MLP neurons of a small language model. Each row is named by its layer, matrix (gate and up: input weights) and neuron, and shows model dimensions 48-111. Each number is 128 + 24 x the weight over its row's rms, rounded and kept within 0 to 255. A neuron's up and down rows have the sign that makes its largest values positive.
Before each neuron's rows, "fires on" lists the tokens most often at its 100 highest values on Wikipedia text that the model never trained on.

fires on: ";", " as", " |", "I", ":"
L9.gate477 [ 89 141 151 173 141 142 108 117 147 109 155 148 133 126 118 155 137 161 108 151 147 122 145 163  91 136 145 128 148 122 111 113  94 145 128 128 115 156  71 136  79  86 146 141 108 128 132 107 120 145 113 123 142 166 159 159  95  99 140 129 136 139 118 169]
L9.up477 [ 90  92 105 124 133 133 126 140 155 119 144  83 167 132 167 107 143 128 145 139 121 133 115 149 141 164 117 129 130 123 140 157 188 125 158 133 108 151 100 126  84 122  87 112 122  78 138 161 114 141  73 111 160 106 183 129 123 107 157 122 165 120 134 111]

fires on: " |", "\n", ",", "er,"
L11.gate476 [147 107 149 125 109 120 180 109 105 138 134 186 101 142 129 144 144 151 157 130 130  78 148  98  99 176 126 116 143 129 155 115 123 107 122 148 122 150 107 135 122 138 123 129  82 159 103 132 132 122 118  76  68 126 115  81 112 123 136 100 109 125 122 149]
L11.up476 [111 108 137 133 129 158  93 108  95 108 120 157 150 102 112 141 138 171 134 160 139 108  99 121 144 123 138 127  98 132 172 117 148 153 111 148 144 133 130 122 123 141 122 134 105 141  97 179 181 111 154 134 116 157 121 102 111 156 115 123 114 133 143 155]

fires on: " inter", " to", " Inter", "end"
L2.gate632 [112 159 144  94 167 131 109 141 121 110 149 116 101 116 107 152 135 136 142 136 106 160 138 100 155 153 155  87 106 120 134 129 144 142 151  91 167 140 164 150  94 140 137 138 103  99 165 152 108 134  98 171 134 190 124 128 127 137 110 141 118 142 103 128]
L2.up632 [ 83 157 135 133 141 124 141 114  92  81 121 136 136 150 103 123 105 101  83 123 130 126 130  97 183 123 141 127 126 129 130 119 102 139 141 113 166 111 139 153 130 132 121 162 140 120 135 167  63 138 106 101 149 151 161 180 110 121 160 132 140 133 130 100]

fires on: "\n", "-", ";", ".2", "ulation", " |"
L11.gate127 [129 112 171 129 134  99 104 111 145 138  83 170 157  98 122 133 157 147 128 104 142  95 125 112 122 114 130 125 156 162 148 136  68 114 139 117 161 185 130 134 146 134 101 151 108 119 100 124 135 119 104  72 153 163 155 140 129 149 133 122 107 112 138 135]
L11.up127 [ 75 160  81 145 181 106 122 119 110 128  93 106 180 154 116 113 134 165 137 178 126 119 138 163 189 137 151 177 143 105 151 123 123 132 151 147 136 152 121 146 126 141 111 123 132 134 117 127 122 119 111 102 139 147 122 145 141 161 135  68  98 154 173 120]

fires on: "n", ":", "w", "d", "am", " of"
L5.gate404 [104 102 122 168 133 111 144 120 130 134  92 130 112 104 131  92 106 142 109 126 152 124 115 101 146 147 143 137 155 134 111  84 127 155  98 168 152 137 138  93  94 115 140 177 104 134 134 190 110 144 119 152 150 152 158 162 113  83 128 111 119 115 154 131]
L5.up404 [104 121 107 120 137 116 148 118 152 150 130 169 132 121 177 151 128 159 153 138 131 103 161  71 152 111 128 102 113 116 136 110 132  99  94 151 148 124 143 132 169 129 137 104 137 108 142 131 144 129 105 142 123 177 174 132 137 133 132 161 127 145 167 134]

fires on: " p", " P", "p", ".", "-p"
L11.gate200 [118  90 120 190 157 118  97 144 176 137 127 130 139 133 106 126 168 155 125 106 155  92 110 121 127 133 178 166 144 104 125 144 113 124 127 122 155  96  96 110 105 134 126 129 149 140 133 112 188 138 104 123 167 130 142 140 154 125 174 104 147 151 178 141]
L11.up200 [154 105 190 101 117 183 160 147  98 118  78 124 144 119 111 153 121 110 154 104 125 118 104  93 117 123 185 150 162 123 131 147 179  93 132 166 150 125 141 118 143 156 119 161 138 143 148 111 108 118  73 126 119 186 151 145 148 111 110 124 108 120 157 109]

fires on: " of", ":", " all", "ing", "B", "it"
L5.gate147 [153 118 155 153 163  93 143 114  72  85 133 116 151 175 152  80 154 122 132 105 118 149 116 149 148 140  74 119 106 139 155 106 139  98 146 160 138 132 128 134 102 123 134 136 104 145 163 168 128 154 132 112 137  84 132 135 161 158 108 159 147 117 149 138]
L5.up147 [154  80 103 134 163 113 100 117 175 147 126 113  71 162 147 129 135 124 128 125 111 130 127 145 131 124 134 185 159 152 179 131 112 108 140 112 145 111 139 128 133 133 100  89 119 128 132 130 136 149 130 151 121 123 117 150 118 152 140 134  92 139 119 140]

fires on: "g", " v", "ar", " said", "."
L7.gate181 [146 153 152 154 119 148  74 125  92 154 138 144 113  93 127 154 136 113 117 150 132 123 106 147 111 139 140 126 166 129 119 155 173  96 114 151 133 123 111 110  90  88 141 149 138 115 111 140 136 146 154 159 125 138 108  94 130 149 105 158 170 150 128 139]
L7.up181 [142 117 150 102 119 174 158 100 159 118 145 117 108 112 149 133 129 103 161 122 125 125 170 175 128 164 175 142 123 129  70 147 135 155 131 133 103 138 172  87 125 117 142 142  96 156 131 147  99 119 146 152 140 120 111  92 166 128 108 175 154 157 111 111]

fires on: "j", "J", " j", " (J", "un", "ats"
L2.gate555 [113  87 141 131 134 141 110 155 101 125 110 122 147 161 108 169 136 157 124 120  82 152  83 106 183 166  98  91 131 108 130 111 154 122  91 132 101 143 117 124 124 105 118  68 107 113 187 118 149 113 134 160 143 124 137 135 107 166 119 102 135 168 112 152]
L2.up555 [118 100 136 147 143 132  90 138 124 136 141 137 134 124 156 126 172 164 116 124 111 161 106 113 179 115 134  88 111 118 166 163 171 107 100 150 111 140 115 165 120  68 146 127 103 131 130 182 105  93  90  81 126 119 159 159 161 113 160 131 130 162 121 173]

fires on: " J", " Ad", "us", " C", " D", "a"
L11.gate446 [119  71 112 162 106 128 106 162 134 133 131 125 152 115 100 166 138 164 137 115 118 118 118 139 121 167 124 112 144 130 106  76 146 121  56 103 116 123 132 120  84 115 128  87 113 179 170 155 121 102 102 108 138  86 151 109 146 159 114 123 117 143  97 184]
L11.up446 [133 168 137 121 136 120 130 144 119 142 120 151 143 149 141 146 188 113 128 111  99 116 158 135  91 106  99  99  84 122 124 144 162 131 122 139 137 115 139 140  60 125 151 143 133 107 176 130 126 101 131 103 147 124 147 180 171 108 139  96  88 140 105 102]

fires on: "\\", " \\", " Mag", "is", "od", " mag"
L7.gate379 [120  90 163 118 107 179 118  99 101 119 120 108 140 132  98 108 111 148 148  95 140  87  94  89 124 174 112 110 162 137 126 124  59 106 115 131 145  98 101 153 113 129 143 151 136 140 147 142 122 130 114 145 131 100 150 129 112 128 151 132 115 137 101  97]
L7.up379 [170 111 128 118 111 170  88 154 161 115 142 123 109 131 107  92  68 121 135 112 116 123 134 122 168 146 144 134 162 133 146 132 102 127 142 122 110 157 134 137  90 113 141 144 139 157 158 133 100 114 136 132 110 122 125 128  78 121 115 155 144 105 141 101]

fires on: "th", "h", " st"
L9.gate685 [139 136 145 162 165 105 117 151 114  98 142 157 100 108 186 158 137  88 145 107 110 136 127 143 128 119 137 144 121 141 116 120 115 115 150 156 130 171  52  95 137  80 153 133  95 140 143 157 127 158 138 143 108 176 105 110 152 130  94 139 164 110 113 146]
L9.up685 [168 144 114 131 158  99 106 147 115  96 167 142 116 136 195 111 162 138 118 124 122 129 177 139 153 109  93 134 130 121 121 127  75 117 101 159 123 117 102 134 119  79 138 124 140 169 116 147 166  96 164 128 137 170 109 130 155 141 118  90 148 140  95 139]

fires on: ":", "n", "b", "c", " to"
L5.gate36 [ 98 156 100 166 134 130 129 118  91 138 135 122 128 121 120 134 122 133  79 122 143 136 138  83 135 190 146 150 156 152 112 141 113 154 114 167 106 139 113 133  56  72 161 150 112 102  86  84  78 106 126 130 125 125 101 146 130 102 152 157 118 146 145 121]
L5.up36 [114 126 140 112 156  94 136 140  87 129 107 107 116  89 131 117 205 149 121 125 180 120 133 104 148 149 136 124 152 145 122 159 164 135 108 159 139 133 102  96 120 131 120 160 119 109 155 144 129 166 180 107 100 107 114 131 148 156 171 141 144 167  96 139]

fires on: " N", " n", "n", "we", " A"
L11.gate472 [154 115 110 140  94 133 116 143 105 106 162 145  94 139 123 127 109 136 142 114 177 125 147 120 150 138 159 108 157 157 143 145  89  86 171 146 145 174  94 161 114 105 140 169 144 160 100 116  99 139 122  90 120 151 102 140  89 182 152 135  72 115 127 105]
L11.up472 [105 159 122 133 134 135 127 106 111 101 131  80 115 104 117 101 110  99 106 173 104 145 141 136 102 143 130  89 131 126 132 110 145 122 138 157 116 126 131 128 154 135  92 143 143 140 157 169 141 127 119 101 147  96 119 115 119 153 142 157 109 144 161 171]

fires on: "en", "b", "t", "g", ":"
L5.gate470 [135 133 129 150  70 134 130 155 132 147 109 140 138 133 132  97 127 131 113 122 124 108 117 176 175 136 141 141 159 129  85 158 146 141 122 180 113 122 106 148 101  73  97 132 163 133 101 157 133 149 109 143 159 137 131 163 137 138 159 119 180  99 104  90]
L5.up470 [123 129 103  98  87 116 118 156 119 101 114 128 146 148 127  72 110 147 129 133  61 173  89 138 126  84 129 105 140 121 166  87 126 157 137 169  87 110 105 128 134 126 109 136 116 110 120 185 136 168 121 125 121 117 127 174 100 153 144 137 118  94 162  92]

fires on: " P", " M"
L10.gate69 [ 92 143 178 153 144 131 107 102 105 145 120 133  96 182 150 154 143 108 165  84 150 103 107 116 119 185 197 116 157 131 125 160 125 179 168 124 136 115 121 122 105  96 155 122 134 121 112 151 159 156 152 123 156 100 122 121 154 158 137 133 126 116 150 104]
L10.up69 [118 157 135 132 117 123 170  85 140 114 114 138 109 122 159 135  80 137 147 137 151 104 101 119 131 141 146 143  83 140 102 123 139 123 125 126 143 125 150 126 124 159 137 169  95 139 144 111  82 145 105 116 104 133 112  88 152 157 158 139 149 123 170  84]

fires on: "ar", "an", "ad", "pt", " Kar", "alt"
L2.gate314 [105 136 107 121 119 124 100 121 166 115 163 138  85 105  85 148 131 126 122 125 179 131 127  96 126 167  94 113  83 161 103 168 159 108 103 139 118  93  81 140 111 131 161 146  76 141 106 152 148 167 122  93 147 142 117 143 115 116 148 138 124 173 134 109]
L2.up314 [158 113 130 143  92 108 102 131 118 100 101  92 158  76 106 122 119 132 114 113 103 166 163 113 130 104  95 135 152 138 122 149 161 106 100 127 127 134 141 133 136 113 140 137 155 151 146 140 197 144 143 103 116 128 116 138 161 128  82 161 142 134 135 128]

fires on: " C", " and", " M", "ic", "m", " for"
L10.gate317 [110 134 137 140 132 143  70 154 140 105 141 143 136 152 157 151 126 110 135 126 162 108 166 190 161 108 121 118 159 142 108 143 126 181 156 143 112 119 121 115 159  98 164 124 104 137 137 154 141 123 144  87  94 103 150 137 104 133 128 163 155 106 153 128]
L10.up317 [145 137  88 161 105 111 127 147 146 126 168 134 120 107 113 114 131 143 140  94 121 163 121 145 163  96 112 108 114 123  69 136 128 137 117 156  85 120 107 122 137 132 135 132  84 157 119 151 147 155 122  92 111 107 151 108 110 100 102 137 152  99  87 148]

fires on: "-"
L2.gate625 [101 137 132 167 119 111 132 123 163 140 105 144 136 133 115 105 122 101 102 122 123 154 139 153 126 115 106 112 114 127 116  77 144 118 136 147 165 118 144 115 188 158 120 116 171 123  94 118 135 111 143 147 124 136 128 127  79 100  65 115 137  96 153  94]
L2.up625 [152 114 106 102 143 131 100 130 131 138 166 189 139 134 123 110 128 164 134  99  97 106 136 149 169 120 120 132 141 123 135 124 135 123 160 172 115 121  97 127 137 139 109 127 151 141 142 115 150 133 161  67 141 159  87 107 157  94 143 116 145 175 136  80]

fires on: " inter", " Inter", "and", "ad", " High", " dist"
L7.gate566 [136 112 165 124 145 128 105 137 115 103 111 126  81 142  88 148 151 130 104 135 132 102 111 104 136 130 149  88 123 127 120 133 143 145 160 145 144 140 107 132 112  99 126 153  84 116 169 144 120  98 154 130 143 134 202 107 116 104 119 145 124 176 125 161]
L7.up566 [ 89 136 104 130 136 181  78 132  99 121 125 143 138  87 119 155 136 109 158 137 103  94 166 108 103 168 139 114 114 138 106 140  84 129 152 128 125 106 130 134 165 138 166 146 162 101 105 131  90 136 122 113 145 150 144 136  97  69 134 154 117 119  66 137]

fires on: ",", "a,", "e,", "),", "ak"
L8.gate157 [142  77 141 124 124 107 126  92 139 128  69 142 123 103 145 124 150 123 130 114  99  97 120 169 149 137 145 109 144 162 100  91 151 114 149 115 131 186 150 135 139 130 158 126  81 134  96 122 162 138  79 146  68 104 152 134 127 148 139 156 154 101 124 150]
L8.up157 [148 111 137 161 114 106  95 119 151 108 103 140 135 173  89 168 139 144 139  98 143 119 133 103 144 159 132 115 109  99 155 122 170 119 119  94 116 152 142 126 116 106  96 136 124 158 124 141 119 136 136 211  99 142 141 119 191 135  85 118 147 130 159 148]

fires on: " Gold", "igh", "en", "hel", "omin"
L2.gate426 [113 150 137 125 139 124 145 123 149 103  85  91 111 165 147 132 124 145 129 131 131 131 151 127 140 142  91 124 121 113 159  96  99 151  97 109 118 146 169  97 130 139 146 133 123 114 138 140 141 115 101 148 119 146 108 159 115 148 123 163 123 159 103 101]
L2.up426 [ 98 157 131 168 132 153 141 135 119 123 128 102 134 154 137 152 130 149 131 141 103 160 147 104 127 136  82 122 137 104 135  96  95 120  86  82 104 106 149 125 115 143 119 127 112 138 113 133 152 110 132 136  93 134  99 122 102 185 109 113 147 134 105 115]

fires on: "\n", " un", " Un", "n", " |", "un"
L9.gate199 [ 92 114 102 167 127 166  74 132 133 120  81 131 153 132 120 153 145 140 117 122 121 155 148 126 140 138  93 148 151 167 136 110  95 165 128 131 136 140 152 151 133 126 107 136  85 105 128 136 114 127 124 123 119 168 135 127 131  91 138 139 131 165 158 206]
L9.up199 [121 125  78 145 144 144 110 175  71 144 132 124 112 116 109 124 122 136 159 123 114 150 111 130 158  82 162 129 115 118 125 136 150 159 143 101 138 148 151 116 166  92 118 154  72 139 187 112  96 113 119 123 174 129  98 135 113 121 104 153 128  79  86 205]

fires on: " c", " C"
L11.gate597 [128 111 129 109 105  95  95 143  98 124 138 170 155 195 119 143 128 113 123 134 126 105 146 177 190 128 108 138 147 131 142 133 148 135 103  97 100  78 127 130 142 122 115 135 114 156  81 132 150 166 138 113 122 121 101 139 154 142 140 135 158 107 134 129]
L11.up597 [100 131 139 159 125  73 109 127 104 119 144 115 130 121 114  99 132 134 157 128  92 147 131 185 135 125 125 123 131 106 115 102 137 101 145 116 117 143 113 120 107 178 172 121 112 170 133 126 157 110  88 108  97 131  83 143  88 158 139 193 156 149 128 112]

fires on: " r", "n", " n", " el", " gr"
L10.gate377 [114 141 139 138 106 137 135 156 126 114  73 110 135 119 136 132  83 140 122  97 134 120 197 134 137 173 153 140  90 156 162 124 118 114 136 127  99 143 121 114 106 116 177 144 119  92  80 157 124 100 131 107 114 190 111 151 128 146 119 145 118 119 146 150]
L10.up377 [122 130 127 150 140 151 130 106 176 132 131 130 141  94 146 124  91 123 137 125 129 166 148 126 115 126 148  86 128 135  50  96 133  93 105 120 112 103 144 133 148 120 107 122 141  86 170 148 122 101 120 117 137 115 128 143  93 171 147 136 173  83 109 140]

fires on: "0", "g", "ch", "ap", "it", "ing"
L2.gate401 [170 115 164 157 149 111 162 138 130 126 141 146 117 160 150 126 140 126 125  99 125  95 112 184 124 137 112 161 152  81 157 136 157 156 159 118 157 148  98 116 110 128 107  94 146 140 127 178 141 142 135 134 128 113 107 114  99 129 125 106 138 119  76 109]
L2.up401 [121  96  61 106 156  50 140 138 105 114 126 118 108 131 175 152 140 122 112 118 132 111 118 183 146  77 146 115 142 140 153 103 147  97 158 133 154 131 128 118 118 131 117 120 146 177 137 144  86 137  76 155  71 135 147 158  96 129 126 122 164  98 121 113]

fires on: ",", "e,", "o,", "in,", "a,", "le,"
L9.gate239 [139 145  94 157  90 140 129 106 107 145  91 145 165 135 111 103 110 124 138  94 122 103 163 113 130 117 143 159 153 188 112 158 152 131 146 156 129 130 101 119 136 107 148 170 125 173 126 117  97 129 102  99 123 147 159 125 142 158 122 110 126 130 116 137]
L9.up239 [172 135 146 159 130 131 131 148  78 134 143 137 133 106 153 126 104 129 168 104 156 111 126 124 146 148 116 182 119 113  91 130 178 129 145 121 117 129 164 125 185 137 107 124  92 152 140  98 111 149 113 139 111 149 132 157 146 166  98 104 138 129 112 108]

fires on: " J", " j"
L8.gate249 [103 133 122 105 119 151 125 130 128 131 144 131 137 129 110 147 216 165 164 123 114 117 121 116 104 159 102 132 165 134 118 106 124 115 131 129 121 115 133 106 122  90 113 124 110 142 164 160 101  77 119 112 133  81 124 163 135 140 111  87 125 139 123 150]
L8.up249 [161 120 133 148 167 146 126 140 159 151 139 126 141 149 167 138 120 154 168 117 141 135 136 119 140 143 110  88 160 124 115 107 120 103 135 115 105 110 107  93 166 131 101 113 132 137 141 121 139 115  98 117 124 131 149 109 194 128 121 123 139 168  99 116]

fires on: " |", "I", " /", ".", ";"
L8.gate160 [148 124 122  93 134 141 112 123 131 107 105 160 137 140 138 107 188 146 123 126 113  92 143 107 138 128 149 151 117 183 146 129 130 160 120 136 116 143  84  94 130 107 177 176 141 137 107 145 144 146 113 116 105  98 164 130 134 105 131  86 145 139 155 166]
L8.up160 [ 93 111 110 109 139 120 117 117 172 125 122 121 104 112 125 127 116 133 100 125 142 106  93  82 113 172 137 153 114 156 136 147 147 116 101 127 138 124 110 106 100 143 146 123 108 190 140 116 105 118 135 156 145  97 189 122 144 111 139 140 125 168  95 141]

fires on: " and", " Ch", ",", " ch", " |", ";"
L11.gate600 [ 96 145 106 129 151 133  94 146 116 146 134 128 146 175 126 124 124 106  91  83 131 105  90  81 128  91 166 108 119 143 127 125 106 105 124 131 117 125 134 141 120 119 117 116 114 130  91 134 155 139 153 110 140 133 130  90 142 138 136 103 145  85 180 175]
L11.up600 [ 97 119 131 127 155 139 120 175 137 134 137 120  79  96 106 153 107  73 126 102 150 134 146 121 103 132 171 146 107 130 105 186 132 105 117 180  97 146 126 106 115 111 141 132 115 159 114 131 116 121 144 190 123 115 141 118 111 104 177 110  96  93 157 143]

fires on: " a", " A", "-", "ate", " two"
L10.gate136 [141 142  98 141 135 101 114  88  99 150 105 169 157 113 129 122 139 131 131 141 113 151 153 172 124 177  96 105 122 160 174 136 127 120 115 202 141 140 146 101 143 122 124 179 129 167 158 125 150 153 148 130 124 153 117 116 115 100 145 132 116 115 152 111]
L10.up136 [146 151 126 135 178 149  99 142 112 150 102 110 134  61 114 135 133 116 125 130 104 105 153 177 150 146 101  73 119 162 142 100 151 143 155 136 121 140 127 115 157 124 129 146 112 108 146 113 171  84 150  96 124 183 100 127 117 141  95 130  91 146 130 116]

fires on: " |", " ", ",", "c"
L8.gate5 [129 112 144 161 176 157  90  95 163 133 149 175 126 162  97 126 134 127 141 134 179 101 147 106 116 115 167 118 108 130  83 165 158  87 132 185 118 119 118 130 143 112 106 117 103 182 134 171 134 142 155 153 124 157  91 136 124 137 124 158 120 121 144 132]
L8.up5 [101 150 120 134 131 107  60 142 109 146 180 110 114 139 113 125 135 112  74 108 159 104 153  94 101 101 184 153 118 149 129 116 188  90 108 148 138 142 131 132 134 116  90 167 109 151  80 132 143 113 104 139 160 139 124 103 129 157 122 124 118 118 113 167]

fires on: " such", "h", "á", " War", "ö", "q"
L2.gate597 [120 143 149 127 123 116 103 122 153 120 103 106 125 131 155 127 157 155 113 102 101 159 120 140 170 124 116 134 184 140 138 111 168 145 173 138 114 149  91 119 166 140 107 152 135 118 148  89 149 130 115  97  96 193 131 110 111 127  87 117  87  96 103 128]
L2.up597 [150  85 140 147 114 138 138 179 121 128 123 116 141 123 180 101 133 132  98 130 159 116 160 140 139 109 126 113 149 124 141 118 115 152  98 158 146 163 101 105  98  97 155 175 160 156 127 150 135 170  98 127 113 144 154 133 161 142 115 124 122 156 117  81]

fires on: ":", "ell", "ig", "f", "p", " inf"
L9.gate443 [141 130 160 132 119 162 133  97 163  99 124 152 107 140 134 148 129  92 155 109 138 123 115 164 132 138 105 113 164 127 142 177 132 128 149 134 153 149 140 141  78  89 124 153 118 114 119 143 117 134 108 140  92 128  86 131 142 109 172 150 128 128 106 117]
L9.up443 [157 167 123 145 142 109 152 121 126 141 107 104 100 147 150 146 131 139 158 133 158 187 145  90  96 105 195 139 109 119 136 125 131  99 124 124 117 125 184 101 131 104 107 137 107  81 120  93 150 136 102 126 157  94 144 113 102 156 137 137 123 118 140 163]

fires on: "/", " of", "ent", "id"
L7.gate584 [118 131 167 141 183 147 150 137 143 133  88 123 144 106 122 142 116 157 111 121 152  98 163 161 156 118 127 151 108 140 105 113 117 144 149 103 126 113 109  78 148 122 160 131  82 129 132 129 126 153 163 136 150 154 121 109 138 150 145 153 127 114 170 170]
L7.up584 [128 139 115 131 110  70 119  96 157 123 125 122 137  99  97 155 101 133 123 136 137 151 114 105 149 159 139 117  84 119 119 130 150 115  73 115 121 129 159  99 111 117 121 138 120 142  91 122  68 106 125 143  92 115 142 147  99 138  97 182 123 120 123 138]

fires on: "l", " |", "r", "v", "I"
L9.gate235 [127 101 120 124 159 120 182 103 120 123 125 125  95 187 122 121 134 153 156 124  75 155 165 124 126 142 148 152 117 147  98 156 136 100 170 164 138 126 107 105 136 133 160 138 133 123 138  95 125 148 109 121 164 133 135 182 101 119 171 131 148 135 147 135]
L9.up235 [106 135 124 165 105 141 117 141 152  89 163 107 169 159 135 142 130 139 142 164 149 151 116 138 133 186 220 137 139 140 115 163 134  88 133 113 103 133 122 159 123 109 126 100  89 100 137 168 119 147 123 167 142 113 132  89 124 111 161 124 108 126 131 169]

fires on: ".", "ar", "r.", "udd"
L5.gate105 [131 117 139 193 127 127 131 129 136  92 112 113 126 109 124 131 121 123 114 101 155 135  92 139 154 170 117 148 146 139 150  84 146 120  93 168 166 158 131 102  67  93 191 126 136  82  95 144 140 141 142 132 134  90 152 104 153 160 141 132 163 181 118 136]
L5.up105 [117 198 139 123 141 155 172 100 148 148 132  95 127 109 113 159 124 141 147 110 114 113 134 104 130 125 136 144 137 129 112 105 147  99 150 143 172 130 141 149 119 111 156 138 122 108 123 176 162 205 155 168 184 158 172 125 167  98 123 137 116 169 143 148]

fires on: " m", "m", " M", " P"
L11.gate372 [154 112 149 177 162 189 138 173 158 110 140 113 112 145 141 162  85 139 114  98 162 148 121 118 123 137 136 111 135 124  97 134 168 146 176 140 100 124 113 122 125 122 158 121 126 145 135 151 155 111 178 143 152 116 131  90 125 162 118 163 147 116 126 119]
L11.up372 [ 85 107 120 139 149 125 143 117 139 132 120 119  94  96 125 141 127 152 116  84 159 118 111 140 150 122 153  90  90 141  60 132 143 107 109 111 118 132 131 107 144 171 113 148 119 125 132 147 136 125 124 114 129 113 154  84  83 125 127 133 147 121 147 121]

fires on: "\n", "==", ".", " ==", "er.", "s."
L10.gate144 [142  92 128 141  79 151 130 146 111 110 134 136 138 145  95 175 171 165 118 117 156 101 170  99 107  79 108 118 118 133 138 143 113 116 119 146 113 122 133 153  75 119 131 110 125 138 134 108 144 120 139 150 132  85 159 126 133 112 130 119 138 140 168 125]
L10.up144 [181 127 139 106 146 117 126 150 142 132 116 141 110 142 112 116  99 135 112 102 126 118 140 150 116 129 158 137 146 110 172 112 144 159 144 140 178 131 144 160 153 148 153 128 124 173 108 115 173 119 131 140 107 119 153 106 148 141 127 184 139  92 139 119]

fires on: " o", "oss", " O", "ship", " 191"
L2.gate27 [114 128 119  90  99 135 129  96 123  86 194 113 120 136 128 156 115 110  99 124 120 140 142 149 100 121  95 134  72 132 152 197 127 164 162 139 133 111 104 128 101 144 177 117 112 148 109 150 127 110 149 129 142 111 115 111  95 128 100 171  78 147 136 130]
L2.up27 [126 143 143 100 119 120 137 130  96 107 148  80 151 103 140 145 128 132 109 125  82 156 138 151 142 128 180 136 151 120 144 163 124 120 104 113 113 137  92 123 107 124 170 163 130 134  55 114 143 147 119 106 128 131 118 142 109 121  81 155 172  99  82 178]

fires on: ",", "a,", " |", "o,", "e,"
L9.gate651 [124  97 120 204 110 126 143 104 115 111 164 157 141 139 135 129 123 145 148 130 110 130 150 135 133 129 116 162 145 166 125 127 133 124 127 101 104 138 128 151 141 112 129 134 128 140 116 121 109 188  89 108 109 118 134  95 136 122  95 109 112 130  88  83]
L9.up651 [165 112 162 129  86 125 196 173  73 122 142 142 132 125 102  96 150 130 172 126 101 114 106 118 108 163 124 142 124 114 147 142 117 122 174 118 154 198 110 119 131 137 160 144 143 137  94 123  91 134 115  67 102 136 132 131 157 158 105  85 135 153 139 161]

fires on: " |", " th", " st", "th", "-", " St"
L10.gate152 [155 143 168 130 143 105 142 133 108 125 142 140  95 142 131 123 122 124 114 107 116  68 164 136  97 108 120 121 182 120  88 118  65 155 134 168 151 152  97 131  94 112 158 185 159 159 143 120 130 140 115 138 110 149 128  77 144 120 104  97 162  99 108 127]
L10.up152 [182 124 177 130 120 118 132 139 139 128 128 136 135 125 130 128 167 129  98 138 158 133 164 121 128 138 155 103 125 126  99 126 177 142 160 141 116 130 135 108 129 109 107 120 144 160 131  88 132 104 172 109 114 134 124 117  93 117  84 145 154 154 127 157]

fires on: ",", "s,", "er,", "),", "e,"
L10.gate181 [142 138 137 173 126 116 125 146  93 107 124 130 138 132 114 118 145  92 154 106 106 128 104 127 154 126 134 125 114 154 142  95 140 105 142 116 100 125 137 128 153  75 109 121 149 160  72 142 135 112  88 103 137  90 110 138 121 163 158 145 169 142 145 133]
L10.up181 [172 107 143 131 136  92 127 163 144 115 120 159 150 122 120 124 128 142 148 114 131 100 139 142 142  98 148 111 142 103 142 113 148 166 141 111 111 137 147 112 148 119 136 116  99 145 102 153 128 160 128 167 121 132 104 107 111 134 108 140 116  93 120 126]

fires on: " un", " Un", "un"
L11.gate20 [118 162 111 122  92 156 125 122 115 120 104 110 107 145 117 103 115 142  91 104 152  88 134 140 139 125 105 135 135 157 144 132 107 117 140 114 136 133 105 146 124 135 137  88  65 122 143  96  87 114 117 124 120 173 105 158 143 113 121 138 123 152 143 143]
L11.up20 [116 123 134 150 114 156  98 134 117 116 118 111 115 119 133  89 125 148 127 152 115 126 128 161 101 172 118 128 102 121 124 144 121 153  82 138 111 138 118 117 169 106 137 144 130 115  96 161 141 125  96 101 158 126  85 154 153 103 138 130 119  93 129 166]

fires on: "w", "p", "t", "b", "at", "n"
L5.gate307 [ 93 115 130 194 102 121 139  95 138 138 109 107 132 127 123 122 133 152 133 109 143 118 112 163 144 107 145 144 155 154 113 139 152 145 135 214 125 125 143 134  60  73 140 152 129 134 132 141 125 156 182 130 144 104 152 171 137 153 151 111 117 107 165 136]
L5.up307 [167 126 138 101 103 121 142 120 116 142 143  88 143 144 153  92 120 123 116 138 132  94 149 141 161 135 131 119 124 115  79  84 114 123 134 152 123 126  93 112 136 173 113 136 130 160 170 129 120 173 141 138 114 147 125 123 167 131 175 166 144 117 121 123]